config = dict(
    n_kv_head=7,
    head_dim=64,
    d_mlp=1792,
    activation='squared_relu',
    norm='layernorm',
    tie_embeddings=True,
    init='uniform',
    beta1=0.9,
    schedule='cos',
    dataset='wikipedia_en',
)
MLP neurons of a small language model. Each row is named by its layer, matrix (down: output weights) and neuron, and shows model dimensions 64-159. Each number is 128 + 24 x the weight over its row's rms, rounded and kept within 0 to 255. Numbers have three digits each.
After each neuron's rows, "fires before" lists the tokens most often just after its 100 highest values on Wikipedia text that the model never trained on.

L6.down442:104171094096138162122122157113147136116127077138135114122135120095085106141149146113077136148074112093150137129146091145146108131127154157122147094131135151116158123079164110079148122152094120140174130145140173081124103102118120126097107129146114103112128179111165115151131090125155142099
fires before: " the", " a", " this"

L6.down1591:150160115122174054094119171135133102144135174155062126131133158122126131135156082123118114121089137087131141121126134112175167135124164153155151126089214151115105094149067115128122144120127145144089099141118094149156126094176165095086144181169111096138115136142133078161115128192123122118
fires before: " |", "G", " and"

L2.down905:104090107121124132153148168093134144133153140167176176127119085144145138108124119167145138159133173154167132095137092127129142127096095181137073153096180096130117138139152157167146097093173098121112132133117145098129113104108112126118118113158100132101143126141143117121124097124122129130
fires before: "\n", " The"

L2.down1252:110117146144142144147100143122163144119138151126097123122109096135111123137100104142153146138120140127113110136121109117120128113122106127117121153163083134110130114059069120124145125082107129139166121138151139102138122098120097156089134121140114156151148130103123126155120140144127111100
fires before: " to", " of"

L2.down234:138096127186154146103112119110101130133153040137138139111137117126174162124124117120099154115149164085120130142142122146093088097125126154100077136121120140147141088134133121138167093130141103135104137135172077089139173118165144120125119116139160132088121094113128093105138137156137108110
fires before: "\n", " The"

L6.down1337:132125156146144171132141114075161105146119120129105133087135113162125114073153133115172113103162130150128162125149130136063133127148111127118103144120098100151165140098140128122124161121107139118127153121158115143131064133123171150151130069112139087097142127136161111126149129158096145129
fires before: " |"

L3.down1249:144160086148154144139177115140138132148102093158155139120105116138142161132109141090134084147115127119119129123165084089126117133152075140097100149157122139129102134121092125144072115111144105120149122130155134125130154091123140109114147116129142106118167134128182102116136165138127121157
fires before: " to", " with"

L6.down375:167181134109113129120138134159102103064092140160135119130134115151140124116136159116125152126114156140149101157118120146111127102124161110140144149145161127083133133138085112148098108134071133099113083155161141128164123140094158098087144106145113125153081177129137164112127144157111110091
fires before: " |"

L6.down1686:142156131126152125120142094140110125110102130143142139133163139123145143141154129129130168140135134119129118143130092133148153108117130124168144162091105101126125112100145144076140139137154135098145112156135104128114139140147139113136136149138174126120133151160120150084102138114111128145
fires before: "\n", " that", " the"

L6.down985:159134128100118140150132150111135129088152105122110170145088113124140123118096134129146122125080138084130135157119105119131119144115136145139122141126120186090096113135128125121082118134160149132136101143170141119120105091118105162119106045123156122137113133104125138130123132083126122108
fires before: " |", " Democrats"

L6.down4:104154112148133105128097105102163125126101116171105147110136119158121120131131127117142076129146133145122127093149099142120133158128149151090142184114125121116122095121115138112172106156113161140165111105127153081170091137167133101165121154151107086134135073108107106164171138109131115110
fires before: "\n", " |"

L2.down821:150135108108099145131162092147093138140172115143195084133088127145120116146132120060151128127112135148153126132110094114121109110131155134131121147118107159158099105127146162141173116127129119119097126134139095131115105114121132109156120109143138099146091121138112106152130103135132151075
fires before: " of", "ien", " coach", "ines"

L2.down641:138171116102162167133164145137115132117105115176123155100107118157110135154106122089102105145096128121102118143152168129114121078137116137117124148102136136127131129156084147086128146159165069126150160124167192154077119135138139108077151092133108104137114132122114134127094127142117159136
fires before: " to", " in", " from", " on"

L6.down1492:132150158111098091136131192105119119126145088120128124131135095150114165105161149097114113117115077131101125150142125089149133128096132149124141111121110125150142112170113115123131151120144137163122139115098146071110105143124113124139128106122103101099110098128144111139111145128141115069
fires before: " |", " ", "\n"

L2.down390:107089111147138098110115143108120186157127128119089138111084172084168170116073164154130142147109175123119169152178126089119167141137097117148119134161103155149091120152123149142123114140108121123126134121137101129100166074119109111114200101138108144159109159114106110139156147095121141104
fires before: "\n", " of", " to", "=="

L6.down1039:119116105119064089088150144100159126094133120130151102141139158129157114100110157125151130105083185139132144109103125150136154112119139106146079151140084130109126101129143118141126142122122141092097125135121140175105109095122122138173130112153152106157115107125129114159133121164145136102
fires before: "\n", " ", " Ret", " 21", " 13"

L6.down1682:134152091121162087116137142118156146119094163139165126129152138156160120156103118133150175138132157116132110121151128122118130113128130161134176193121109096150128178154145136096173127139139104168142142136165143115094153114110158186097104141105106104111118121133092061127112132120136115148
fires before: " the", " his", " which"

L6.down19:140148096127116154147155177118137125156113099158132088170134127128149148088120122131143131136116136164109130111105112104126097160144104126094116130112169077092116121117158141118115150115120091093141166124127157148125116124169093133119134087100111121081115157128124110116079131154108157140
fires before: " |", "\n", " date"

L2.down533:091117146113115064143117155164137131122145133158072120128132137103130113106115136148125147117175153168147129173133124102112109193121094134138107138103150156125139124127109147154112061155099104105134135099109167131125091156158135152165172134121103118135145171181113113097112150106105131131
fires before: " |", " El", "',"

L6.down1563:139103147142136132184109179123145161092118139146122159114150135148125097127128157141097129122122096161137139141129105125147087105124136090135134120144142105134131116137096127138095129166157140097160101111111128077121109166152111163114132136104109137112164113102148151138141113140108141128
fires before: " |", " date"

L6.down1081:185119125128136123111106144137107133124131140127114123122098152187162139112119088164134134122147160159107148100107160111115123165157117116162123137123109145107131127124124154127116093139156140142187085107157132127111099096127103154146094141107119136143132110118117136140128163158146105125
fires before: " |", ":", " –"